config.toml
n_kv_head = 1
head_dim = 64
activation = "swiglu"
norm_eps = 1e-05
bias = "none"
parallel_block = true
MLP neurons of a small language model. Each row is named by its layer, matrix (down: output weights) and neuron, and shows model dimensions 80-143. Each number is 50 + 12 x the weight over its row's rms, rounded and kept within 0 to 99. A neuron's up and down rows have the sign that makes its largest values positive.
Before each neuron's rows, "fires before" lists the tokens most often just after its 100 highest values on Wikipedia text that the model never trained on. A number after a token or word is its count.

fires before: " |" 57, "," 15, " " 15, "." 6
L5.down465:87 40 62 47 68 52 26 47 50 47 42 44 73 41 43 51 66 43 57 43 63 25 62 43 73 35 46 35 54 45 51 52 52 47 57 55 58 38 45 32 55 71 20 63 62 49 58 49 45 50 29 60 45 47 41 46 44 49 59 54 47 43 30 34

fires before: "s" 88
L4.down508:46 46 62 47 50 44 39 44 35 46 73 22 30 45 49 48 46 50 41 42 39 33 52 43 41 42 53 47 69 37 60 36 44 49 69 71 42 34 42 67 68 46 52 49 51 51 50 36 60 41 55 53 50 45 52 31 61 59 46 51 47 45 25 52

fires before: ";" 39, " |" 26, " " 12
L2.down252:42 56 40 57 46 52 48 33 48 55 53 64 32 45 44 46 49 68 75 55 63 49 58 38 40 44 51 32 32 68 40 47 30 51 43 50 39 32 54 30 37 37 43 45 37 46 51 44 43 66 32 43 63 36 11 55 41 61 54 66 50 26 43 39

fires before: " |" 50, " (" 8, " " 5
L4.down45:47 75 49 55 27 56 50 47 51 58 39 54 39 33 47 62 72 42 55 57 69 54 42 58 72 63 46 37 40 48 35 53 60 55 60 60 47 50 41 46 47 44 54 38 65 83 47 56 56 32 50 36 48 43 53 63 73 67 57 48 50 34 50 54

fires before: "\n" 27, " in" 15, " of" 12, ":" 7, " |" 5, " (" 5
L5.down183:45 57 74 39 44 44 57 49 47 76 57 28 58 39 47 44 38 42 26 59 44 39 39 47 54 48 36 39 38 68 39 43 51 53 46 50 52 52 69 35 52 38 66 61 39 48 40 61 25 33 43 43 62 52 52 25 53 64 50 66 62 21 47 37

fires before: "s" 14, " a" 12, " the" 12, "er" 4, " up" 4, " it" 4
L2.down284:42 22 41 65 65 54 66 51 35 67 29 56 61 60 45 59 32 49 76 36 57 53 16 43 65 42 22 39 41 40 59 44 41 28 51 58 47 60 38 28 51 71 61 41 36 48 61 31 55 52 36 60 42 62 53 54 52 53 61 47 59 66 57 53

fires before: "0" 24, "9" 10, "4" 8, "5" 7, "8" 6
L4.down201:49 50 61 62 36 49 46 38 55 45 30 54 42 59 64 66 39 49 55 67 57 52 72 74 63 36 34 35 63 36 44 55 38 48 67 53 45 51 55 46 44 41 46 58 56 56 43 51 66 68 54 46 55 70 53 68 56 40 76 20 45 36 48 53

fires before: ":" 45, "==" 6, " by" 4, "===" 4
L5.down172:32 58 69 34 58 57 64 28 35 47 45 38 49 36 46 59 44 41 64 36 56 29 61 34 57 38 24 45 43 54 50 45 46 44 33 77 37 46 70 49 42 67 50 59 36 47 35 43 52 44 37 55 38 78 49 42 66 26 60 44 45 51 57 60

fires before: "-" 68, "\n" 19, " |" 8
L5.down458:65 67 44 57 51 36 47 58 44 64 42 65 30 52 60 62 67 57 53 63 37 36 31 54 59 54 60 60 45 56 69 34 49 43 71 52 40 36 50 77 55 50 58 28 68 37 39 50 49 53 77 19 53 58 47 34 41 56 31 72 31 38 51 58

fires before: "1" 25, "2" 21, "-" 5, "ing" 4, "7" 4
L5.down83:42 35 55 42 51 74 41 57 47 32 41 41 25 47 50 54 38 68 38 56 21 72 52 80 67 49 51 28 48 32 37 56 54 68 51 64 55 54 32 53 53 50 58 67 48 31 56 57 22 53 51 64 58 68 74 26 43 51 42 61 47 59 51 39

fires before: " " 62, " |" 7, " time" 5
L2.down278:50 54 42 52 76 67 50 43 71 43 30 52 66 57 53 51 48 63 89 51 43 51 60 51 61 30 43 41 44 51 59 49 60 61 53 27 53 33 55 46 42 48 57 37 54 38 62 47 49 48 51 55 57 26 33 41 53 72 58 68 50 69 57 59

fires before: "\n" 51, "==" 7, "In" 7
L4.down132:40 45 59 56 59 46 46 18 51 60 52 40 54 55 39 23 50 61 69 46 51 53 75 53 54 49 45 46 50 51 65 62 52 66 57 53 46 39 47 64 75 50 38 53 39 24 51 18 41 64 58 54 26 79 49 53 56 68 44 57 54 53 43 49

fires before: "," 44, "0" 12, "1" 10, "2" 9, "." 6, "3" 5
L4.down474:64 43 70 49 41 64 55 36 47 60 61 69 37 44 35 45 40 40 58 51 40 53 49 47 63 57 61 50 51 47 54 40 48 65 38 64 54 27 56 54 35 44 59 51 26 62 43 51 54 44 61 57 37 78 51 51 47 26 33 45 41 52 33 56

fires before: "\n" 100
L5.down354:48 57 63 53 39 30 34 43 45 41 49 68 44 36 45 44 51 54 41 55 45 45 58 44 73 59 49 59 68 33 60 40 52 34 83 54 47 55 50 38 67 42 49 46 44 50 49 15 28 43 56 35 43 64 54 47 56 53 37 53 53 56 66 55

fires before: "\n" 95
L4.down49:45 65 46 52 37 64 51 48 47 60 52 50 68 58 52 44 43 40 50 62 70 36 69 65 33 54 54 48 55 43 75 38 37 52 68 68 61 32 49 50 51 66 48 38 49 56 56 47 41 52 53 68 57 72 29 33 54 41 24 63 46 43 40 56

fires before: "9" 38, "8" 21, "0" 9, " of" 5, "1" 5
L5.down294:57 54 51 58 47 74 55 85 50 50 51 52 44 36 67 51 53 51 77 39 28 36 66 50 50 31 29 43 63 43 29 70 42 50 45 76 52 51 46 51 54 67 32 55 55 53 37 40 59 35 57 52 39 45 52 30 54 52 48 53 51 48 30 26

fires before: "\n" 55, " to" 5
L5.down161:42 50 62 34 29 42 34 65 44 31 21 70 47 45 28 48 58 62 54 45 34 32 67 34 67 55 53 59 59 60 60 42 46 35 46 48 42 54 53 54 38 66 58 45 25 62 62 25 42 57 58 60 57 53 48 33 57 21 50 59 24 35 35 53

fires before: "," 30, "\n" 27, "en" 5, "tic" 4
L2.down148:51 53 73 52 66 55 34 46 64 46 59 43 33 57 50 63 62 50 38 63 52 25 53 54 48 47 52 56 40 29 44 52 50 55 69 45 65 52 64 67 54 70 47 57 77 55 33 40 67 65 46 52 39 60 47 49 41 48 42 36 60 39 51 52

fires before: "6" 16, "9" 11, "7" 9, "3" 8, "5" 7
L5.down38:54 28 44 53 37 64 28 30 19 47 61 48 76 45 49 52 50 57 55 24 55 57 72 44 50 36 64 54 64 51 50 71 57 49 31 67 49 56 36 36 46 54 30 64 48 43 49 66 55 54 56 58 61 41 73 39 65 60 57 59 57 54 38 44

fires before: " " 41, "ton" 6, "t" 4, " \"" 4
L5.down265:54 51 42 48 43 38 50 32 36 56 41 66 42 43 50 30 75 29 79 41 59 42 40 37 71 56 49 38 51 42 60 66 50 73 46 42 36 51 38 48 27 62 37 54 65 40 84 67 47 35 48 54 51 30 48 44 64 50 69 76 45 65 49 61

fires before: " " 52, "0" 10
L2.down13:58 77 26 57 32 58 66 54 42 33 55 41 51 54 37 40 30 50 52 65 30 65 36 43 83 51 66 31 57 50 52 49 70 40 53 55 66 57 47 46 35 57 60 44 70 64 60 42 50 46 59 47 51 50 54 70 61 77 67 50 58 64 46 45

fires before: "0" 71
L5.down193:47 41 52 52 27 60 56 66 38 24 55 62 60 62 51 54 43 60 63 72 47 60 59 66 15 69 53 67 49 60 47 55 43 56 53 72 49 47 44 42 55 65 39 41 35 40 47 53 60 56 35 49 43 70 47 38 49 29 51 52 46 46 76 53

fires before: "s" 52, " to" 4
L2.down360:51 50 76 39 35 47 42 44 41 69 48 36 38 55 46 56 49 58 66 30 59 44 55 58 67 46 50 70 65 55 59 53 54 32 62 50 41 41 39 56 78 52 33 69 57 41 67 46 37 65 35 46 66 59 53 81 43 70 51 61 55 30 66 56

fires before: " |" 24, "." 16, "'" 8, "," 5, ";" 5, "z" 5
L2.down33:49 25 61 46 71 44 42 44 58 55 37 60 64 26 69 45 50 50 66 45 46 31 58 66 44 61 57 43 54 54 60 32 51 61 44 50 47 51 59 52 59 57 49 52 51 44 24 62 42 39 53 60 58 38 34 44 62 54 44 39 46 41 53 44

fires before: "\n" 23, " The" 16, " It" 8, " In" 6
L4.down390:52 54 37 46 14 42 56 37 47 78 53 54 41 52 49 36 65 53 61 54 51 61 50 34 53 45 68 58 64 48 49 37 52 56 50 71 39 43 51 25 63 62 57 55 51 55 37 64 22 42 52 55 52 86 48 50 35 58 49 72 28 43 45 60

fires before: ":" 24, " –" 17, " as" 8, " " 7, "-" 4, " for" 4
L2.down266:65 71 61 52 44 60 38 44 31 47 44 46 42 43 68 54 55 57 59 62 30 37 42 48 59 58 56 79 53 54 38 36 53 45 53 48 58 44 46 47 38 69 46 63 47 43 56 51 27 52 54 44 28 69 47 45 55 50 42 74 57 57 60 55

fires before: " " 38, "6" 7, "4" 5, "9" 5, "5" 4, "3" 4
L5.down249:49 53 49 51 56 78 53 58 38 63 70 39 61 47 46 61 63 54 54 44 58 46 55 55 74 65 42 44 54 52 36 61 47 31 31 42 34 55 41 46 31 66 49 49 67 56 38 34 46 64 60 56 63 61 53 51 60 53 41 34 50 59 60 56

fires before: "1" 17, "2" 17, " (" 7, "3" 6, ")" 6
L4.down122:39 39 51 42 58 45 59 60 50 29 58 60 15 56 76 50 60 66 58 49 34 37 33 62 47 45 31 43 51 35 68 47 67 69 47 77 33 53 38 35 49 61 45 35 69 29 52 51 39 54 28 58 45 33 64 39 48 60 40 47 53 60 32 75

fires before: "1" 38, "2" 28, "," 4, "7" 4
L5.down492:74 59 59 58 43 49 43 36 45 45 54 44 24 57 43 49 63 58 36 32 53 55 41 74 51 44 42 42 50 45 50 55 36 52 82 39 33 43 39 51 62 48 45 52 40 45 58 53 42 38 50 39 36 61 50 61 56 50 49 19 30 69 66 70

fires before: "5" 16, "1" 16, "0" 15, "9" 11, "3" 10, "4" 9
L2.down393:30 80 32 45 50 68 61 63 35 45 53 23 36 42 47 68 64 51 27 37 52 56 44 39 46 66 59 75 45 37 43 38 46 45 61 39 55 38 53 59 55 44 58 37 50 59 70 37 16 60 44 45 32 47 28 54 32 56 51 46 60 57 40 58

fires before: "\n" 29, " He" 12, " In" 8, " The" 8
L4.down255:48 28 59 61 50 53 52 62 50 56 54 37 35 58 46 47 50 42 57 32 42 54 51 33 69 62 53 38 42 38 58 61 45 30 65 55 37 53 54 37 59 48 55 46 68 69 37 59 54 53 62 67 49 80 21 37 58 52 50 68 56 51 40 52

fires before: "2" 40, "1" 38, "0" 22
L4.down366:44 44 49 24 60 55 50 67 43 54 52 33 59 22 55 38 57 79 51 63 57 61 40 49 73 45 33 72 35 51 64 36 38 28 70 47 42 46 44 51 41 48 55 34 49 59 21 40 45 46 35 66 25 40 20 47 44 54 33 57 59 46 26 66

fires before: "," 26, " |" 11, "–" 10, ":" 7, "." 7, " –" 7
L5.down415:60 53 47 43 49 59 41 61 54 40 33 68 43 53 33 34 52 62 57 43 43 39 52 59 59 56 47 59 45 50 46 50 43 58 35 38 31 68 42 43 34 23 56 46 40 57 54 51 71 50 56 50 57 20 44 51 50 69 38 43 51 39 43 74

fires before: " " 40, " Z" 6, " Ph" 5
L2.down438:28 39 47 57 54 47 40 63 58 36 68 31 58 48 45 35 55 38 63 57 53 48 52 44 68 43 54 46 58 41 32 47 57 59 47 29 61 59 57 51 63 45 40 55 39 44 32 50 49 50 46 28 57 60 53 42 38 52 43 68 53 36 56 33

fires before: "-" 70, "\n" 21
L4.down71:51 57 54 49 56 44 21 60 49 48 54 56 36 56 83 56 45 49 53 63 37 68 54 33 56 43 60 64 50 40 39 48 54 57 72 83 46 38 53 49 53 51 60 38 45 61 15 49 51 41 51 27 48 61 38 48 47 34 66 41 57 48 52 37

fires before: "-" 36, "2" 11, " of" 7, "\n" 6, " side" 4, "ster" 4
L5.down109:49 73 53 55 56 43 59 64 37 60 39 61 46 41 52 40 55 41 45 81 61 65 51 49 38 56 63 39 51 35 36 24 45 48 52 66 60 39 50 42 51 54 40 34 55 51 76 48 38 50 72 48 32 35 51 24 66 56 68 55 44 49 60 42

fires before: "2" 52, "1" 31, "9" 8, "3" 5
L4.down493:39 62 54 71 56 44 41 34 37 47 55 33 56 32 36 57 31 22 48 40 55 31 50 68 70 68 38 51 25 58 48 47 65 48 52 27 55 37 43 48 44 42 55 47 54 47 43 42 33 42 48 46 67 30 57 50 51 40 55 70 32 57 69 73

fires before: "0" 18, "3" 11, "5" 9, "9" 8, "1" 7, "7" 6
L2.down217:63 52 40 34 16 43 51 61 34 73 45 34 46 55 37 70 60 61 60 41 48 50 51 50 86 43 47 42 30 37 46 64 52 53 49 37 50 51 51 68 51 43 57 43 44 41 44 42 33 20 66 56 36 57 51 42 43 37 30 68 53 67 50 55

fires before: "6" 15, "9" 14, "5" 11, "1" 10, "3" 10
L4.down111:36 51 55 23 40 34 38 63 32 39 39 51 71 46 32 44 48 67 51 34 50 62 63 44 58 40 50 39 47 23 64 38 55 46 60 29 46 56 54 53 55 41 60 55 53 52 35 30 50 31 62 53 61 44 26 57 45 68 64 64 33 61 75 39

fires before: " " 42, " December" 8, " the" 6, " March" 5
L5.down77:29 60 36 56 58 19 33 53 53 49 55 51 49 51 42 41 76 43 46 35 53 46 52 64 56 71 69 31 55 48 67 58 29 55 62 40 71 48 44 58 47 65 57 64 39 52 43 80 63 47 35 40 40 39 56 44 58 36 36 56 46 40 64 56

fires before: "===" 22, "=" 17, "==" 16, "|" 6, "Women" 4
L4.down193:54 27 68 64 59 27 42 47 59 52 37 49 68 50 57 51 63 53 47 35 24 54 66 25 50 60 32 69 59 45 22 68 52 66 50 64 44 29 69 69 48 48 23 53 57 42 41 52 34 47 36 39 36 27 48 51 44 24 50 56 57 62 56 47

fires before: "\n" 93
L4.down311:53 28 24 63 23 43 55 39 65 49 54 35 66 59 56 53 61 63 56 30 51 73 60 50 33 59 36 57 62 47 37 52 67 59 56 57 59 47 55 63 54 63 45 54 49 44 53 65 62 68 56 49 32 56 49 43 64 47 49 39 66 49 62 59

fires before: " a" 25, "9" 16, " an" 12, "0" 7
L2.down264:76 45 50 40 76 71 52 32 43 49 66 52 53 58 56 53 54 63 64 48 44 30 29 52 52 41 31 25 46 56 43 44 67 39 60 59 37 42 66 64 61 54 48 28 46 52 48 45 42 39 41 34 57 38 56 55 51 34 60 50 53 43 27 42

fires before: "," 30, "\n" 28, "g" 9, " (" 4, " " 4
L2.down273:38 55 49 51 61 44 44 55 34 50 62 45 45 34 66 53 44 63 51 33 35 60 27 46 51 44 61 42 65 75 62 57 52 52 59 50 46 43 86 57 27 59 42 51 32 43 50 49 56 68 39 42 58 67 45 42 61 50 75 43 31 61 28 43

fires before: "1" 18, "2" 16, "7" 6, "6" 6, "4" 5
L4.down495:57 48 42 44 45 59 47 59 62 57 54 32 45 35 31 57 26 31 38 42 48 39 47 42 31 39 43 36 57 36 42 41 36 53 38 55 62 55 27 64 56 59 62 60 75 33 51 56 64 52 76 76 50 59 68 60 74 43 60 52 61 44 54 51

fires before: " |" 57, ";" 4, " (" 4, " m" 4, " men" 4
L5.down225:50 40 51 36 43 80 73 34 43 52 60 36 34 47 53 68 40 35 66 51 47 58 68 39 51 59 59 28 53 43 58 26 68 51 52 63 28 48 62 56 38 45 52 57 37 50 47 33 57 36 31 53 41 44 61 35 62 58 54 59 40 59 51 64

fires before: " " 68, "e" 4, "," 4
L2.down295:33 44 55 56 52 61 45 61 30 55 46 45 61 39 49 48 35 58 40 73 64 64 64 43 35 62 42 39 48 51 79 54 60 29 35 61 43 66 48 52 46 62 33 41 51 50 47 47 40 50 26 48 56 52 53 47 34 29 58 54 35 64 38 41

fires before: "\n" 35, "1" 10, "|" 6, " (" 6, " " 5, "x" 4
L4.down434:62 43 39 69 54 57 55 72 51 54 36 44 32 28 38 59 53 37 32 50 41 49 55 45 66 57 72 28 50 37 62 54 55 66 54 45 53 44 57 42 53 16 48 34 50 33 37 56 39 30 69 76 64 55 55 62 44 56 44 51 41 31 79 50

fires before: "==" 27, "===" 12, "In" 11, "The" 8, "As" 4
L2.down391:37 59 52 61 41 37 46 40 69 63 67 41 59 34 51 37 57 60 60 47 52 46 42 56 25 40 59 55 47 82 32 44 53 60 61 59 60 43 56 57 69 44 47 60 49 59 38 42 35 51 45 77 62 39 69 63 53 39 46 49 48 64 44 36

fires before: "ed" 18, "e" 10, "ing" 10, "ment" 10, "ion" 6, "ive" 4
L2.down98:27 52 54 60 62 55 50 46 49 53 54 55 37 47 57 69 65 45 56 69 33 52 29 65 41 40 60 50 54 45 61 40 63 36 61 45 38 54 47 43 45 72 63 38 32 50 77 46 59 57 66 60 52 56 45 67 45 64 69 67 57 53 44 35

fires before: " |" 54, "." 11, "," 10, " " 4
L5.down223:70 44 42 42 40 63 52 53 48 34 46 35 34 54 53 54 41 54 47 37 49 33 56 52 47 48 35 41 75 47 40 32 39 80 73 52 26 64 43 45 46 53 49 44 59 55 52 38 61 45 42 55 70 16 56 48 50 54 61 36 40 59 72 27

fires before: " " 45, "\n" 9, " −" 5, " •" 5
L5.down298:72 53 47 30 33 47 33 58 61 38 50 50 65 36 42 59 59 38 56 55 38 53 50 31 55 41 40 51 37 58 47 41 58 56 62 38 57 47 57 43 20 43 56 55 62 38 50 43 62 46 46 55 56 78 65 70 53 60 42 55 47 49 30 53

fires before: "\n" 50, " a" 17, " an" 4
L4.down235:58 37 74 41 57 55 47 62 48 54 72 48 57 42 50 75 52 58 72 39 36 61 70 40 41 38 54 61 57 46 48 71 44 47 75 44 43 50 51 46 78 59 40 43 73 71 56 55 56 53 47 55 58 36 48 48 14 46 51 41 48 41 40 44

fires before: "\n" 100
L5.down138:57 61 54 47 64 32 52 53 58 57 48 46 54 35 43 42 25 37 46 41 47 46 42 51 29 51 74 61 52 20 62 28 50 46 64 50 38 75 44 45 53 52 52 39 53 59 63 37 46 28 56 57 39 46 52 36 53 37 57 38 56 46 44 49

fires before: "1" 33, "2" 23, "0" 21, "6" 6
L4.down204:44 49 32 41 53 40 79 71 63 44 68 43 46 44 50 65 64 50 62 49 51 69 32 29 56 61 31 64 49 63 15 41 69 48 69 35 67 41 59 42 50 39 46 57 57 73 54 44 53 56 62 55 41 43 30 57 44 67 53 62 42 39 34 45

fires before: "|" 53, "\n" 6, " " 5, "-" 5, "g" 4
L4.down146:38 71 56 50 67 47 38 26 56 44 43 56 70 76 43 72 24 49 60 55 62 68 38 54 57 49 63 37 63 64 46 78 36 40 52 58 40 56 50 55 34 41 55 51 71 64 34 42 70 48 55 45 58 62 40 42 50 62 28 48 53 60 44 56

fires before: "1" 48, "2" 25, "0" 17
L2.down189:43 53 52 51 43 63 65 83 29 47 55 44 46 60 33 45 39 65 61 45 70 49 71 47 74 43 37 55 50 58 39 65 49 36 45 53 61 47 51 50 54 23 40 48 49 44 60 48 63 59 61 50 57 41 37 63 26 64 48 56 55 42 53 58

fires before: " |" 39, "." 12, ";" 5, "," 4, "'" 4, ")" 4
L2.down241:45 46 49 40 50 55 52 34 32 45 51 64 25 31 80 48 64 49 74 44 52 43 64 45 78 43 49 46 63 60 42 66 54 40 77 55 69 73 62 33 46 51 44 49 46 56 46 53 53 68 36 65 33 59 57 59 55 43 52 61 55 37 37 50

fires before: " |" 55, " " 5, " (" 4, " was" 4
L5.down365:47 58 38 51 56 64 35 51 70 56 38 39 51 63 73 60 49 37 41 61 58 64 37 50 48 43 71 38 69 53 42 59 41 60 26 35 43 55 50 37 48 47 57 56 44 31 45 57 30 58 36 48 50 48 42 58 42 55 54 66 66 57 54 49

fires before: "0" 69, "1" 4, "8" 4, "3" 4
L2.down240:63 60 37 45 50 53 43 23 44 43 50 49 49 29 50 36 79 41 61 61 48 32 65 45 34 59 33 29 44 60 46 52 41 68 43 60 61 55 51 47 28 47 38 39 47 62 55 31 32 53 44 61 40 52 38 66 43 41 66 39 64 40 44 59

fires before: "\n" 58, " the" 7, " all" 4
L5.down498:39 38 62 62 57 56 52 21 30 55 48 50 41 24 55 31 42 56 38 45 52 56 46 51 60 46 55 58 46 42 69 46 51 67 49 52 78 43 37 49 56 42 45 60 59 40 54 40 34 50 44 53 34 49 34 39 55 37 44 45 41 52 61 30

fires before: "\n" 44, " |" 9, " in" 7, "," 5, " to" 4
L5.down357:38 64 43 59 41 64 54 48 16 62 50 43 44 64 52 62 47 50 45 38 29 70 55 27 39 40 49 37 53 54 62 43 75 44 58 37 74 56 47 49 33 47 45 57 18 55 37 43 41 39 46 57 61 38 57 37 35 21 47 85 40 36 42 40

fires before: "\n" 89
L5.down158:45 51 40 57 43 61 25 48 56 43 50 62 45 52 46 44 41 49 51 51 26 60 39 65 46 36 33 70 63 49 57 42 59 61 47 33 57 62 48 49 68 43 61 36 48 26 73 46 46 37 31 41 47 40 45 73 51 42 64 60 62 50 64 69

fires before: " " 56
L4.down400:52 43 51 54 65 57 40 45 25 53 46 31 53 45 60 55 55 49 54 49 65 42 36 21 63 45 58 34 29 59 43 56 37 56 54 43 68 59 51 55 24 57 52 26 47 46 57 78 54 36 47 51 51 41 42 43 56 24 37 31 74 47 49 37

fires before: " " 35, " at" 9, " Democratic" 7, " Ha" 4
L4.down153:45 19 52 45 61 45 40 36 35 48 59 48 39 36 71 32 50 61 46 40 67 48 63 62 59 56 45 59 59 44 50 51 40 81 62 27 43 54 47 68 61 49 38 39 41 41 58 35 44 60 56 68 19 57 37 56 43 57 50 29 39 59 46 40

fires before: "\n" 53, "z" 5
L2.down93:23 72 61 33 59 43 46 28 29 50 66 58 32 48 52 51 69 38 34 38 51 50 54 31 50 63 67 48 46 27 48 49 45 73 41 29 60 34 32 60 59 50 40 47 43 61 53 50 44 57 66 52 48 48 58 50 64 18 52 40 52 60 47 57

fires before: "\n" 39, "-" 8, "(" 7, "The" 5, "===" 4
L5.down232:36 78 43 60 63 52 61 54 54 41 50 40 59 44 46 63 43 46 41 48 39 32 78 35 45 40 73 51 64 64 59 57 36 60 40 60 46 35 21 41 57 61 43 64 50 52 54 24 69 34 55 43 49 44 33 26 60 29 64 79 66 50 43 59

fires before: "==" 20, "In" 17, "The" 9, "=" 6, "===" 4
L5.down300:54 41 46 50 44 48 62 71 62 42 55 78 51 40 53 60 44 72 57 66 54 57 34 60 76 51 51 50 49 36 55 62 64 52 48 36 55 49 34 49 60 65 46 55 34 65 59 57 41 24 60 42 50 60 49 45 61 27 49 70 49 80 53 40

fires before: "0" 14, "1" 13, "9" 13, "7" 10, "5" 8, "4" 8
L5.down430:47 48 30 50 58 50 50 54 37 54 53 45 43 57 73 45 51 37 45 42 51 43 37 52 39 39 38 26 57 68 48 36 36 55 34 55 61 49 61 47 46 44 65 51 76 49 48 54 58 62 39 72 22 51 46 57 35 34 55 46 40 58 49 56

fires before: "\n" 54, " " 33, " +" 5
L4.down161:57 46 38 94 38 58 52 52 53 51 45 43 51 55 37 26 60 37 32 68 46 43 33 46 40 67 55 58 49 48 49 66 38 57 47 55 56 42 64 47 52 42 46 30 65 67 51 56 41 57 52 54 68 61 52 40 25 48 56 61 64 50 33 54

fires before: " a" 33, " an" 17, " " 9, "\n" 7, "lov" 5
L5.down286:71 61 49 29 51 74 43 56 54 46 50 41 42 35 45 52 43 59 46 63 72 39 68 55 37 66 18 42 48 40 41 51 58 50 68 64 48 42 41 62 61 39 55 38 50 43 48 59 62 47 45 18 80 72 39 47 44 48 51 49 62 41 45 38

fires before: " a" 25, " an" 15, ":" 14, "\n" 7, "==" 4
L2.down172:70 62 40 50 26 59 92 48 49 66 54 53 45 56 76 50 41 31 55 50 41 41 51 59 86 26 52 62 58 45 33 50 57 43 57 56 42 47 63 42 76 45 41 54 48 72 57 62 46 43 40 44 54 59 49 54 29 59 33 51 60 47 35 48

fires before: ":" 56, " " 8, "s" 6, " |" 5, " July" 5, "==" 4
L5.down176:32 62 51 75 40 56 49 52 47 58 66 49 31 66 66 48 54 54 50 37 55 23 35 46 64 44 51 51 48 64 28 43 34 71 57 46 71 38 49 38 67 42 60 47 51 41 70 61 40 51 41 41 60 57 51 59 47 58 41 74 74 34 43 50

fires before: "\n" 33, "===" 7, "In" 7, "The" 6, "S" 5, "-" 4
L4.down370:58 56 50 60 61 51 62 34 44 63 69 57 73 41 46 54 36 42 51 61 48 36 56 31 47 21 54 49 52 36 61 45 51 59 70 46 72 38 46 59 64 41 66 57 56 76 41 37 30 49 65 53 70 78 45 39 42 30 53 57 44 72 58 33

fires before: "5" 18, "9" 16, "8" 16, "7" 10, "3" 8, "0" 7
L5.down58:46 47 56 46 56 36 77 45 46 43 42 42 34 45 39 63 42 23 52 31 46 56 57 58 63 48 47 42 51 40 35 60 45 13 81 32 74 36 45 48 78 46 40 43 42 50 57 35 69 41 35 73 52 69 33 48 51 42 50 19 56 46 56 44

fires before: "," 68, " " 12, " he" 4, " the" 4
L4.down120:48 29 58 66 51 38 34 30 35 70 49 48 40 41 49 62 56 64 56 69 48 63 46 57 51 56 29 52 39 60 32 53 53 42 32 28 51 28 33 68 63 38 65 54 48 59 53 53 50 49 54 32 61 66 30 38 48 41 63 40 42 49 55 35

fires before: "==" 25, "In" 14, "The" 11, "=" 7, "S" 4
L4.down448:40 55 51 56 61 40 41 49 71 62 56 42 44 41 58 41 57 60 48 33 54 45 55 49 77 62 45 51 48 43 43 54 30 59 41 51 55 46 51 58 56 56 26 33 51 55 46 40 40 40 70 70 56 49 55 51 51 44 43 55 53 76 31 23

fires before: "\n" 27, " the" 15, " a" 12
L5.down353:67 42 45 52 38 44 50 59 54 56 35 32 48 41 48 75 29 59 39 50 48 44 56 44 24 58 45 58 37 32 60 58 36 49 45 72 42 53 36 60 39 63 47 56 57 65 82 52 51 72 52 45 59 52 55 50 47 28 43 66 51 53 84 58